Part of a small language model's weights: 13.3M parameters.
MLP neurons of a small language model. Each row is named by its layer, matrix (gate and up: input weights; down: output weights) and neuron, and shows model dimensions 32-223. Each number is 500 + 40 x the weight over its row's rms, rounded and kept within 0 to 999. Numbers have three digits each. A neuron's up and down rows have the sign that makes its largest values positive.
After each neuron's rows, "fires before" lists the tokens most often just after its 100 highest values on Wikipedia text that the model never trained on; "fires after" lists the tokens most often just before its 100 highest values on Wikipedia text that the model never trained on.

L9.gate89:489418481510516470545473486431475435481490474533525495540487523521557511511606497481503464499505567469537532501582440505530518547518578473470501496556523543509555539500566564501467509486436499548519509477522574486479540474502566521503477497439480545512528513529426436530480521481450506512478519459493583503554518495431501550497437463441524534496573472544448447471498446447541529523499484561574468541470418435437451487489514425512543481534464547478477537486468595581413511487553435554513507445455469542437457534503427503523539421504500485497517511560495511475541575494513559542
L9.up89:506444515534405518465487578479457507531490455508536530569470530480471524432518504530451511539462494554534483442575468486511476517483523411492485494520511508542469495509481548494508515513450547546559595520547489498473440523463521539471500415492531484486556468508518506537399537520502449467541417489455505517462463498580540505552514537456627464563513461432468470591506470516480499531513439398532422476473515555522528498473497463505434512442559482493546573506490474479469515554474521506488516524463585464451565449583485538468515463546512537538482468528493517514518524513453528522
L9.down89:495489535529565509484514534537453569493549478484541559455615518484439474423511518512502470495455457457545424462518523477456460490457477528488467503534467485495512524540495460459519492506521526532537493483502441485503506515497499509557517434573536446463465436466470480488516520556606485504517476558445398572422486440454454550553492455472571428526508463509538469463449482474502456511602514486482543522507565529511502522440468474580461572466567553535546436485522443444501509543467571496495473555490466511593534512474514535496519548535475475460401490497475474535512466557516467541
fires before: " |"
fires after: " |", "|", "\n\n", " (", "-"

L10.gate285:578488492460477424538464488533479485463499520552464472435481552490466510503439465506483565522435514506487521508547519545494452523496446457514461555473499490478454459538499534475537488500494505489513436518511456502542457463562467552406493437476544543463507384453497466498543513473534518495505481473484519452535531459546432466473520479552427464560511477513463573554499512457417477514513500540540405487450499481537563598459482508483561453525457534488553552534513535482435510499511477458527511520446531480455537451585548563503512554516412445483503526553462414517499548474505526463
L10.up285:479490451481501492541522547512518523530440520460449509525453538490456497529389469495528503481445524507519469529516558513516474570435503490559432542461456485505524470457483502543477585458521512505553591441539517538431495499585467504485492500571492443435542500477528567473556555543455535484594527463424514542459501571482500522525536509450544508552481478553534494556485608547489527425490414514523469455512562451539455510514485417464509485511520438515598504518505547518472496482503481458515487536479537409442491522602490520439504545544422480434519521495496501514515466534449412435
L10.down285:544437534471487501568489534458507529456508555500541529514426493560570481515567501461519503594509573563489487461506453439542523472544493528500516527574511448467522555483527491562466510533466456415454500521458474532488468542485443469508511479465490459570461499478486490502471489551558428490480504519466509454468459507514506544479481575521504500464510426551547465505492422503545499570525573408547505457398556505489545525547477505511464529593534465499472479471515574455567504455459495552453456512493501508494492470480567487482555502520509475458505476524551514539459474560619555525
fires before: "-", ".", "|"
fires after: "|", " |", "-"

L2.gate244:437462549516435508562541505480580479501432528520523515492509429448433457384527492554604561505466508492484425479571440448437576463491458479519540482527425485455520535551495494570458501524547539591526554558479498519414512510536512507477449539499430465504523483551528487493471547487568467459481446495488522467514510466490473476458446472441506548459539492506495439523554502411514489493540480532472468512547475538565487449439523560517470483527464581531483485522519539541539542512543455497478555509533531529528500532497468561538441515589519590505507520456439526524497462492428471557
L2.up244:513494484422467448539480457515453507475532519481509573445515498461552490439505540441508463533532540575444467487558522495505511425467602497516495535555462513450539426531462502583534468494526476450540446510528440517451458422466492479451458456539473505460607451472550516561473559557500507446418576437454552545491578445502514488485503508543495505502474544485504530469463464505504509491531536479453444483486502488469503439488516499461595562510514522499401542592489570571549521495443497554448454493438421482447493544459562520502544554487505488397511496491569510499467478559470458523
L2.down244:549551477505574522493534540476541498566494536548582508403542479553504441526459546488551606488443557525430512530470462504497443506549465497525461491480547504452515470490475478481429515505522446484488566504496532516553582571444511594523471525545506466503452473500474474457511534474493523498469398544534467525540448563498536496526492499497504566480569531506541432528522591438476495466453529507478548453461497478435532549511532461427520482550414496499502487406546442409466448499485462467494515501520554548514490472522466535433419402538495506543436509502469494468480485452462481441
fires before: " |", ";"
fires after: " |", ";"

L7.gate198:562450523458441523463470485476451467443536524507486490555397554529537464486527515454487563423531517524464615515384497481496456471505465448519448502491509555573515462487432468529474493496556577532530473471423471499571449465424542389471542464517515500507387492499551435542478485524575533524493446496450518546506516508495512611481489542502555460504525503543495540524579565502476496508529479491460574563469540539449488518576507525483536476507530460449528517531439448514553516496545427593489516492485425537518507568504498496462492490510542500492426518426499457496519494473495469478
L7.up198:497522537500437500465446566478456529452518491502453541527532527513560517587428458469471572501496455481478520460455453510431525516503479597466483519466576438541474479460520448471488459562570547522517441496487492501449510536510500444513497422476449566410476475473433468441515508406559566521576509417465522544516525472447515579533579518475526485533497534479498482523629531535589513478464505436459531503500516558560485542477552534478484456543525526556481528463487488563520567515471514501521471534488512510462535479504518540519554474495516560447500480432489517467473591497469466478
L7.down198:487421511535439542489497484484469504482503483534526548531467493515538491544498519473456512472484498462513488510504445470534429449521533542442481427491498442477478500529481437449459540476513528544514478491404505496486444492510506437587555440495456519486449486527497431424518458492582526463572493422505470536489516472461464562485476595456487484484507543474479499497646527511512474482462502559438509496504459514552478502501556547589484491609540519466488518533564499577493559448525519471500471507538472504596551545512460553503509512488570584578449455438511528521432522487503512463
fires before: "=", "|", "-"
fires after: " |", "=", "|", "."

L10.gate137:497454497501526458547432445491478480508496483467522558478533483520496554499524501503526569570533483441542454515515521563494512514471468498554508501549466479479536527453493528575410485501494438535504503541576447453515532501438480482556469540468521473429574548531507525488503534500548485488602469417471453468538486475547484497436538502460599496477464519461525437511499456477522404538501435541577572537527492497505466513491543532490464503473504398577471491492448508545492467514536478531517477403526454477580501485557499494466505450569523518438525471514451451455538465468426522459
L10.up137:547483494494517452454474504536540500576480541487607496509432430515546544530482499406467452513475550494510567511563452459563512372524507485486479571486571446488521481528537517523448497538474452483476531471468499445533486522486522439466474496579521507430570513479580501555424456502519440430515468510497485528491467560516481528558574477493519532511541445415507489586581471545485524498454514546488491544518557523478491551486476534489415488474461422514540454557459501407516492537557419534465473423437435539511497544518473469534471491513478457491512537489507451496458510503492497425
L10.down137:514514488580444534463518518422490547476541520552470425555572553471401585502571567454531561495496480476460513479506462465467448552488536542477551474460536488539489564467540448433469495474514547538477459545507479523495489575527434434509511482453565460513496489487451539503531544510505484500431459446485452521496521519406470536474437531526531482578495545498448473502418506437466494444429518549495465491407531517536505503483494485513486518539481538544510446488506476537449533465475457515564500478512519482565435501521481508529443479467473488443605516473606496513552482558478505491
fires before: "|"
fires after: "|", " |"

L6.gate421:528470535561502475421517534470467571490551460469449550509494496466542499535523475541486502439526495485487466447574502445464508486502509453510546546540530513524501442421513529554532548503413445544479488525486515510483353461558546411484572514522493475525521456469484555536486523486440516424552509537430438540489461524458525514395525474475475437498518519485511518433508500464486513591485472468508451548410507446504457430514487431466375521464445454498439493516513500504530397507515522481439462530551497506522506573465493475549517522508524520453468422468510470480576534498459424464
L6.up421:490479489508528437443545497433500528553478521471550565472523380443510511553456486582551518552528523580447571539484494583499515470476498480479481494503485541498555524481560561456477459565489521496520518436493538516511472480464523532477535559507585528498595578512549477535489418529560482524460559493475508455463513482576478459455526555543566495475485490425489532489516511493432531524508546468547509502520482506436513538498414526536501512536476508433489437469415534428563526516549562568485491491445510484556565469453548438458515497505500511556525538500535524474439472491492497558
L6.down421:439541522529487506500499439481493465481433528527505439440514484459434439518494468489513520460525482483529508573534561474548500536486597520528541457502479441526443461513469472514481522456558549442556557537503505477479568567470551518540511503464488499496467500528525494525475466511496495515479474435532478540529512457508527468538456502547532535466459509490513449562458470543501547431401535494520509436536487430477584546497528467545531505548473537505518548484520479511484529499448448564541411536499477544504470506541471564433495496482524515535550554567494529468416611542556566540
fires before: "=", "\n", "\n\n", " the"
fires after: "=", " =", " career", " History", "ography", "Career"

L2.gate195:536465550487532466491554523527571490467477533471534508485617495466440504469478474524497522518517549567523540522475532491503508541491477546482444495477545469565454527482511423482469559410532514559543559504461544537492519560477467514527533408525510426525533515461471502517484423499474469542436531426484592459452505458521485494506506522512487501498551487505523456474441539578520462580456520539545487510508505467496546483483539467552526434565463531437462611442551421506476534509533548521512555529481453528500540538545572486436465473452543537533459480487531512477533537464491562450
L2.up195:520487526519554450473414489464589482488407457444527513544532473576485434552492475499558467481503512452437490529434522439540498407467517504481492585430513526527457478480492583521503529497453493514463459556517495506384596495515439536525536518506429434513453535473540495494526501549527483491458506466614483482481556507472441520548563468487541436499507586539495477496453460507531431472485462539462473512533541479473513461508501543531513501558515567557431561472491483494520455487464494496492436478477489508555401507550492502407477468452505507541498482481499588481511471507459534524
L2.down195:576490504540471527489584469493491496448458548534449527525489465502483539520542514479549524524516510511517516487445457513572489533442480458477468483459536522358548500496516431398541546471498447476459516479536541547518473455517529465580511460494553553520507535471554501538514467447445475513520502514486419465433428466515450535532484516471452536362453496502451467538580503477416557545554515480477479567507481508560526540475558439530492533541528485513459488508541450539466490530472514527610505430466509508439487502464470451504526434526475531410544543494468485534489473514564464507
fires before: "|"
fires after: "|", " |"

L2.gate351:543516479507452479466452537482527488453508563499481435532471578574520611572459521516469503502512525483490397541504509425504437488494445452512519533549444525475488430476467432551466443506502528464535437554545462558506483535534504480507472487485577475491443502513528517495523468499510514454548458472515510568499545493615516530561559484498523518426481469493511483532488486489483475541507519476486459493521509503540487521509514472442503503461518488564522430557535507475475424440456460541530518413496542471499488577570473560436482528554521412490449543471531475490487524492467460474
L2.up351:494526514547525507539415508524460532507467514478491429423520501515438456516487506480499452498465488512564511532503514530534458447599476506474522497525448499496573448441526428515516499489485550529462491573513458507430497494529534500425485439551488553447536459536535535505476499433492494447494521465504508464540510558526535467557470548500570523444472544465465546454481433465581500518528464585504468546510514502426555522462532538508555471583555536493401553502514392491491549464459449525435563466466491474532537578547482581550450513447500565476500482502517498493486412477529533549
L2.down351:526494524462472461485558502495462468461563493519512471557505514527488508552531523521535533507489543460483414535425551519495458487459465519522395491514513484476463477519435492543446506517542502498542555503478460521562506530451474479562474501455447519471555510524469503520557506488435504509504422475491439576412562563516483514515462509511488466428545445475556496492486575543452466561574549489507527462426553489591548556528537397495457429472468446490574452424504499498540450555512557480520491503509538510474515472478522491526551443569499513533530530483481467502475452502576437410
fires before: "|"
fires after: " |", "|"

L9.gate222:503452484501528510532520487499521512529460460473479538458518429517506541552474431483519562550487548448415486531510498458542487461500432482498424477548461442540500451559496551502537419495444455525444552583445490510535485505510519480432394488526477415481593452438497564478504483498499477537551520500428513398541458461445462520513447540469504467504508548451526474426477570493537417447473462493541406515475453503505430543475483492551472504517486521500589468464525470508479467476543455507548506449441451475494526431524478482472457397526499521517530489502474510610425517524502439502
L9.up222:493498452587507486507430469522463489504527535524533488474518508535534550508537523494488483488449486391520520516543556496535526434496554489531546466508492518397520476558554594468486445451481477544544511622454481405489474457486492523510518523474511476468553557472499549492471542461461497448474465541534490445512490517519461544545527501403464489505462489516510549498500504520520498473511502528574468551506480471524480558492465512470435523544450504470534424565502442522440544460527496487490503454530430452513523458500471496485433521502480459559562579459452488459466405492501497489
L9.down222:462531507503514531486575619473475585498429445529437541480500591611479472515501521467489516467498501452546580576542477476518547492430479493529533482503494466543491591533547446482514492577476500519466510509490449500441485556482526450522517534504510416491493505510517427533442552506457434513478503525431513493496502452505432530507463540487538463463524473458486532444484470488502533534503452488480517482536448485422500536548505446491518492538454519556512523466524490523521440455481479509519505385555501555595401491510504496518503446539459516518438483512528546466476460509470566468
fires before: "|"
fires after: " |", "|"

L3.gate600:502539482446504486494503501498634527445515489463500473509463444492535461572534507467536511491466542466482496558559499485419503480551485504531580477598508484464493548525531504454499504487528530537546492437515506544521482475456524536490528539530428476522466439509506500518487495496450469505516454468406536553486492502449480488483508493523468498480493471447550497454457474500554562429537474455436434445469528466470469576470498484507524484499524573421508572477431469540566557549486507473438499607524520433556475489484535519454484554492422517483517560497492458489513556560535562570
L3.up600:421483530519453504496464520506503538440494493466451581459559477470489483483532498476461527508532494475534541495530490544412557473528431481447484484538499490534464434434602474486539507515544538493477528429504477522553474521507469482519598524487564503489448452486402563546518512499503534550506399524552491469494512471470498489514555505490469578513488539497451544484501565511429485534523471488510539432486560519544603484527530531516489473580546507505516590515533455565492504506433517423542466560489506432541476457514484505461562500466493584535562479488594506489498544511526530460
L3.down600:466481536484476531476439501492449399520528490520531519518548537478432499470525533527474539494506485491583494501439449515473532460558525445457487506476496497422447491500480466568516558523572536537524435478473458522517562447464522556447566508469539511469510520559502471546543463523573502493489587529484497444529489548502457526507541547518492513512469529516458530487532576508534485616454498521512539473391534552501506450513559484482516506567516450477539483478557480502392470488538472444560512437453518444477513446457494490504515535487519580464548410449504498538474427466526534506
fires before: "-"
fires after: "-", "|"

L10.gate548:538440481532443518465469555541498502512546480534467448535551421568451538522457450545565514477501560539507500546443546501444503483549469429590556529528517503474539446575563497524452552466475482506519515386474460531498415543521439463455506570597477448558505472530512466494474471476457467469492458552448533485538450524465531513464488516457459484495511472538502416454532457505444505479428498455538486530572515491460493526434479487504524629507462549519426508525515502479448554489511547469484494420491483515522478517474523453552514511465501477472507537505473504486516449521475537566
L10.up548:575511533540563514504492522492466513466510518535494536491529558545535505627481460506498478500468534572510523557469484471498417470553487497489504539465456478537534554503513520439470541447493445520491546467497448522487514550476479500470512548513514476528542449447524480558457554465531546426526535487502448514520473564583524559449541520484575424469504534507548455470598457493423497508552479605515515500466606474501464561415505457462556548423532510506507448518545510476488476494561499469489506448526523534505495534500465492424539503481524531463453522488485490510513412550571507498
L10.down548:522483464481449512543561459446511530498556486481481459564489479527539525535521512396573460417513466504440498573474492580495523466501519482489485504494486538535469504477516415524499484530541431514452562531563457580481499536456455489507454550485506522467540495531495485588499483438423472435507507501506572492490502550566524542472550631479447521476417564579502467519468458532505546472546485456493465471465546513476499504500530490468479517437535509500502496411599448491452515471481520523514495445485549549610485432511429432563464453483449509475505509532471559462517463549473471604
fires before: "|", "-", ":"
fires after: " |", ";", "-"

L2.gate119:431481520508500557418523482473510480552491511543498518519483480443488475499482431493558523427470494504528480470466579487409505442444487509443524527492507537594544469448432581520515505551578502465464442434421510511520516501536448447492447456441538541484550436508484475479507470512539542512476560455508500500512538525480500467508527486438470492508540491437476545485482509482545480477551471597491438478514427410505493458520565525584461501534528513556499437499512516519434428497496455483535511495470591472549510420568496478592525450493501538525519483543537506468520465505521503551
L2.up119:563452578446471493520477435512498463515489518482517471500486437488502540510478508511560535471464545494477514472506518486472581505500568522498518512416519487515492510594460488507501541483471462510421523430471465549543578567543500431527510522499535524485496506540516479504510408454519468498509404537477422540441587453483572493515454530491529457510547527430505586527530522504550450591481516526519538449537455506518516509577536485447500566484518544535491490440558504534484551522541516465432590457470567478491552527516542508501489458503527593573443484576448457426482586509474509507
L2.down119:514441474475462483514497514512472443506515453467503536472508473475460418486547519479484487537515503485496456548430512568507479486490482499565544549540554423424468630585511454483608506504527495469450544548479506530457476553486491520536498507486548475551520556522446512607443464500471548490522473602521450470478463430509554569537528416555494450431532516470551533492548474460477455533536489439476434428449526444548597542503482513449478557579541505505451478504564505496583532473482539518504491516526465517493522558504451547484499512574530483445557519470488501584472494544501558556
fires before: " |", ".", "–"
fires after: " |", ":", "|"

L5.gate411:480503550543508498572503495504540495466518483477462485468516515501443562485459534536499464528525530457480511558455482488485570519507439472540476422497505503569596469468534532497510570538472497502480516456482517516446454464546595538539493452489438595518485494479512477491564503488469517473468558452478564488506524509490519456460444505459440565503514576449584449548495490599510485472518506514469440443491493417452510500530481454473437561471469480446477566462481443519452469503498578499493451514493417565493509443547548562534477522471479530532480534535553529451440550477482481484
L5.up411:524537568469420553454528483511456578515548562495403435536485415581466500529539485510472513518470484483416451484565557547552523514519467439463511467497457466533475492482503444530513481495565475505507514540585530475497430491418589484447466490509474463538502637497497499543543473485507523506472559515425533538517552463568486472532429438533476477494539512462513533540509511559563513525529487506463482500516491451487495496611524466482439492462578494519496526523555460530469499456552477470479542479488454541407447599507423464516508496549475543521456537547546463479536527479423475500
L5.down411:428621444536462561478557503495499458465515485496503490553502436531477484508507483460537493494509565491476475438468487482444506522513490496508523547530417523505449473489570498482478512507493549476441510480502538537523516511507538495496458520476510408464450463446482517502425504458529420467464508593472572526465430493498512555509499437451526487416462540493481474425500487579462453489503501540509461521493502519451440500583489485461506577545531501548431455517468459547450444480557422588503492585463485472505466486500502467481455510489522521453427439525470528551561529432447439571
fires before: " |", "=", " =", " 4"
fires after: " |", "|", "=", "See", " Ti", " See"

L2.gate26:511491509587575519508452469497537492503420518547536500502500555540446523477427484460542582457465426431544551487501523452503563553577499532471487507545488463550547520502409494570602481469501483441510458534513486533466453489490404496465534491477493531557513498511489489515468478494471459535495495467511592549444463505465487503568498482508426502522444490474411410497538401458515483545576513509516549578499487467520461512506594496500527515460464496436513550550489485491464463531479473618543519438485509492491532484431513428541449496431477590441479519436456533517503492511458514475
L2.up26:499498431464512462496457459504459483449449482537485569548533519449486500500464412400502483371449514522533461444434480486497508491563514497496543565543570516559499485489450501485499560495470555505388542488554484500501449538436435501415515530475561476499538471486459530487475429556492488437593562457501576517473550537431511541569526524478505543466496551538471442532453554520538494549498572477546484515583524543495499521442536453554501511553547481540586435469465481527530429502491518559562537401515497531549458540511537450529461576498543536514474541522515583481472546418497487512
L2.down26:538554553473405561448473469497474520533482464469465467503491561422491515469520457470515558483495477508523528468475524442449488517479482486595542522541505456535485500491487476508515481536446401454484509541482520540568537492525494462428481475508580508529581458416501513511519476493433455482511464444420451447559521520516529450473442482427548522437520478465555480473482513527516499542433565512503520559381521531611542525504524502498477459465548485538484516529495504466459544444484504482498511480488557444439470486476492506514472473488455458528435474493490406508530400447545471381
fires before: "|", "-", " -"
fires after: "|", " |", " information", " record"

L7.gate527:530475511556483594436560521515465523550500525604457529471524554475526571575497526513483543511453481570464492519427418534494474517526474516473457484531505545455471423501527461536545530504508490472544555522441593542514478477531458517529508503550570557529472541515551463518537579507465538449501515514494514422493476506534584444561528500519464496600504536485509481541553476459532454483519531552468468425498516440474452582482519456428491591483507546529460517547470483503530497535531378569501492420517491494453451509495495473518505520435528474484431459545451487590530578406552505498
L7.up527:502490404510488552454564530488422505536517499511467532471502430512472537526542546526534466515599574551547485545526486487479525543565465593481519509475418533531512503541552484517510507475477545451482502489466415503502496531515519518441466515501433468486500453387523524423474466444473499524481493492476536481505553540549483528471449457536592500513501501473473499447502571480438528457473446554544560518483490530550565479490544525467540408528554525540546504450564540505495519547503484530450532464486438562453486559442466541406492419482481510503501490474577561442491499467500494485
L7.down527:505529512517551496443492486450473518480527516459476520518443437530429480446583494557502503531532574519549459668491502502516584447502457539485531490478443521528502504467568537525555479452459465518541493449566525493431528487503523480459499528545538442453552411489476536518498447507489513501491477503526473455562484541503478501495513482516537539457437454514496409503491529392534494538421534544491455452498446520479472460490547531487501506550453475472534486491496532489495419458535450449551533489496456526485520574549444504449463512478491548480505520510553464372558523588423502568
fires before: "-", ":", " |", "s", "="
fires after: "|", "-"

L6.gate254:582504591505483479459523507518402471465542552611429529475451463524489500450498541497528453479452557503525558527547553467500515563450554513465477553505474477441482464515535470475498500562500536522495484552538488445504453472445533519517515496539541548430495488461514466499446533505502507569456463492463444499434526439491510445450530506450476538475462495475533564498564501518468515460511491540481452575467529506447519498492469530493469504512475528554496532459540501508453576531529480473478526482520500421421499471545424513480434421575493435451567486470556499565583537496468514453
L6.up254:528417520447499409522508506517456470468484537480503517535435450478448457574429516518498471462532486542479564472455491450516433482446548496427545584461539478498538399548519515526517512442504513477492451505524512527480463451478515448486569458571499539481438418493473480571477523535485448486601513447465497501455450481482484507449503480453504457500473468505504501461559554530519553481495492528547518527466546520469493549546497523536510484497523493474510474419556458436555564488534446491459430409483550509488482510520458519537565442497528524493476512409506418559523534432446528525
L6.down254:505540525518501497421504516484500530507506545576457554533434466541557466455532492522531543542481585424490505451578495481483513464473481480492512529494455497489481508597454484560385544501494527537531531541507420407508479444485426495479479554470575545478566546468515469467459502456480532489503503516468413493522570434457500508449493492485462475484520568489493567488478522479439524448456507461497490487477516452461563516458460504556522512523479491565465480424490516465418461539493511427541552550458519501529522423524451553405446527502526484480560435477480469553479501584436519492
fires before: "\n", "\n\n", "="
fires after: "=", " include"

L9.gate567:413487507505496438503517532492494510499518538596465382554513528467563519496568533595491481542493463476475543491520457495513531484530462450467524511461448501519460542510522538463492514467457481489466517498466558482450549486466500543461482481457533480536616569533491453517550459450480486558506540492437456543489496541408485473533534559526495534507511423476487519521507489464492486467401449459575479491498476488460483453492466460547508463474460504521538482469480500489600473484560447520554512524472519568528519542494481458415467423451557497462477418477489533578514504428464478504
L9.up567:509471451496484524456450527532512480441579456424513435584503470455488538530565504523458547468503463458532472514537449495494532537487472487518498466552439490470458528464460519509482450578474497508565485534511530564520498394494517485508495410493561485515546477547472485464514470509571527469520502506521511550465494510499514484567422461506447455515429545490475515455606475523505517483476552495526495458456440426533483427498495484537521569538510509446546496624524496474507493540479463478471471506517530552530489486559564475464443480463495416423484510439496501531480506479492473461
L9.down567:519486477496500516496530498548512540535411556497555527449488492531520490551484487555588455510467534537502516503451524575476507476488512537491539533455536479525520543498497473415500508467499409530522464484500610526506462550497503538500558529541492499502493463453524509548480474512456470509458502478451537516408465496533467563511561482568526503522481424459463457470482598526483463511525461468459434496469494579445510448503520512481435500578477533534514436461449474486555518515498505467473472522483522502579423419525559602515566438426504573576487513467507571477516511497536532512
fires before: ":", ")", " medal", "–", " |"
fires after: "-", "(", "|"

L6.gate168:421447482567452460526452549542487443492438547492490493540475512466479584466429521467475545559438576478474546546491484479535494517558449500451531484449470534475552456523459526555486480522503605547504546484528464532462537522515500413483557546518512481508500443420472510463526474507529478488522512503520492476526640524422540478476513549470506538545441528574586495502509512537528498529422502530509508457486446551500538502526566415471502474497538470531532472454545534483517599520539432484490527448485548489521524529414421509540512527556453552525515515520378528508492462557405496498
L6.up168:502474436420500562462548553512535493522505584534438517537499483446398500436477454524469505475486540539494474528556493517506467492473480564430470458498552510493494525571523532438470508499539503516521549551534468489469475494546467486433525544387492435480536460456539475513522444498484577521494439549506473463524533536526510443498533484509509415504520509501518515532515537502504485463506470602471509549448503505577459455512485500505501492566492471484514491536447555540495439473566518438481511580533518488447532478474557544557519530462463499492483435446518491491511526513471491479
L6.down168:488437468552513543447428563492504453561484529607610509548446518516439574463495475468527587487438565480478523525488478452450494521516505538507536504519490510482565561508541457515543510515464447532518520545557536548516514509514473478543424432471471499489550512436483569478584464468546569528519536497456538486426566472489525560396503544557512482457537610478500532480553474477473493487496514549454458500508446523575477571450487455467455469458517543520466490430537498469496522418534474464474524453460500522491517469458533483527458519528534468575506504466527475456514418542485502516
fires before: "-", "up"
fires after: "-", "|", " Runner"

L7.gate669:492526501513539449458530519527558508445551470529457502483520555538455475474486499488498428500470548475551432488521489540482541528484550460548517439541520524498522474399486474441507474462520520479499478498483580508546561511481419444406544459480461512474478477487521508482515447429479526514450431485474484525578509497497456498529468528436462454519409506394513479514475458561528503448485454543532557483500516516535417512440489531475464464566539460486475532477552504549502520424503532492525494502491553430501431423445557542492491498440482600411500511515419466462510475540559558615
L7.up669:509423411495464487455556473564483427476470545502480421478515544531453495484472532522475439551569487502509475504453455478443479503582480466498433427478513482506507490532487470527522509494454578525533529456566542502532454606448510427500466533511479510492529574487599511486529507476416522464491472458533503553515481539461410468509506517501476509474520466474486554414502511547534484444532466553517483479410514499472524510475519452506515515586458500473486511554481512456528419477545472474507482520436464485503449511608528492431484515454493494536428450557467554493491478455525514543
L7.down669:470464477521490483531514540561489521397524525518479521504464596501483547469475478505466524533487579546484584488517382430491506531501522522556420518482509521518489623632513459516514510589508499572462472459490515509528483504474555440490461525480448474485442554497506471520511509559448519472514477596489498451453460389468445453563517567529531496532480584534524497565487533503490505476572515525524497464484511460483483554521548449462506485499463480484472497482519458491447483505510523478557588557463502523487528489559482518425443526479558457487416497500516516509532476534551478457
fires before: "-", "|", "ona", "="
fires after: "|", "\n", " |", " mi", "ca"

L2.gate205:497558504540530534467495495520513580574538586500523494496504544502504461478484439447462489529476469516539534463485461511549503472459474541408545488548551497511466489588442473548558488499456525487485424533554508551547527510520511491497502434482564473472505518530525535491488486509509456430501512582504544551422403467518493536472465484535454429484468458482557539519544536488478518482481518505464584469569560454544497513532494477501503528376490472498525485489574539509434531423454522458437454462453555413499465544521584527460552569510530437437530481518492474555512489479559528502
L2.up205:518450489522525437475514515508411441440524497469572469446520479507447478525532453559489532459483497538509511542494521552438486437555553474501543496480532489490441472571512568430548485451473512404516502490576457512622472508496435520542535449475439506597510532455491488487466438537424456502546521495463499485525523463511513508447471474558449499411441507458611473595509467504513481478527490530436460395474521500506509517519462515511425516517501491451560537446475463462478543436542517503449503557544466507537529466563474497489527494521504497503530492491596453489480492475535464456
L2.down205:497505485469550394566464452537451464476459501475491546518508521548511425529450584605543535531455463590503514559529501531477512560515497528527462547409532516568535552520438506438473527484456588517483571525466533522529451537459492490447520553487480432487494457477477493476515529533488513503486455515413495511528546552523546502461495564452480527556576467575460459504490543463536440474463485532569548532481508576485497516500501492573504492575486534506422515494460471434494426522467546575485508512569507512469472481489460543475510461548571552486544503493531610536496539502456521450
fires before: "-", "The", "In", "S", "="
fires after: "="

L9.gate579:541521357515521479445470433548525551442484474406478575468468512536480578552492468446483502478480550532589466455471539508489550518484496451503522551423514560590495517482517508496488534559488444479475496516484538482483444521529531564514476567509493502485550472475559538472527506497493510465437517494522563551475544484495519466452459455466442547398485540445470547481514511497511506487519472450543476520482414537602442503523495528495536467441487514538440467493474479500577491531525463564454525553526448494550509499527513423505474499581478450486519470517524539549546561538495525461
L9.up579:563478406438458533507538482537445502473468548495508490474525468486473566448480461519426427569476535525535511426568464514527451512532504522405494508510490506503451536463447525547497466485536514536480456488500543520417461522524512434504529504556482462400538454530592547410540582504585503527474526506513519499495421492530518446509562492471463498471482515449546511450574507483494417508466515448426454533566516552540443487469462521583527487481469466508513568601468497532538520476583498528507506520513477516513462442437455446498494530523517506409506564574505501550516490527481543502
L9.down579:487508486459450506545461470478517521498512533460526500532572487496465563509518501513566527542512565485535437484458523539466519498495446512552505510486515495477487523538541431551422521455493483506431443482551550515546477556509526539561475533476507463493502485447444475509472506406528497564573411557462556563550546481431541577439555476529484490523461498490571452486559513507552529576463511485490418603446519427464471515486558464560587514436498471467463461451572469486504484507483524527506510531517496529610512479486453503469494454508421442476579500496503506525512577532500480480
fires before: "|"
fires after: " |", "|", " Candidate"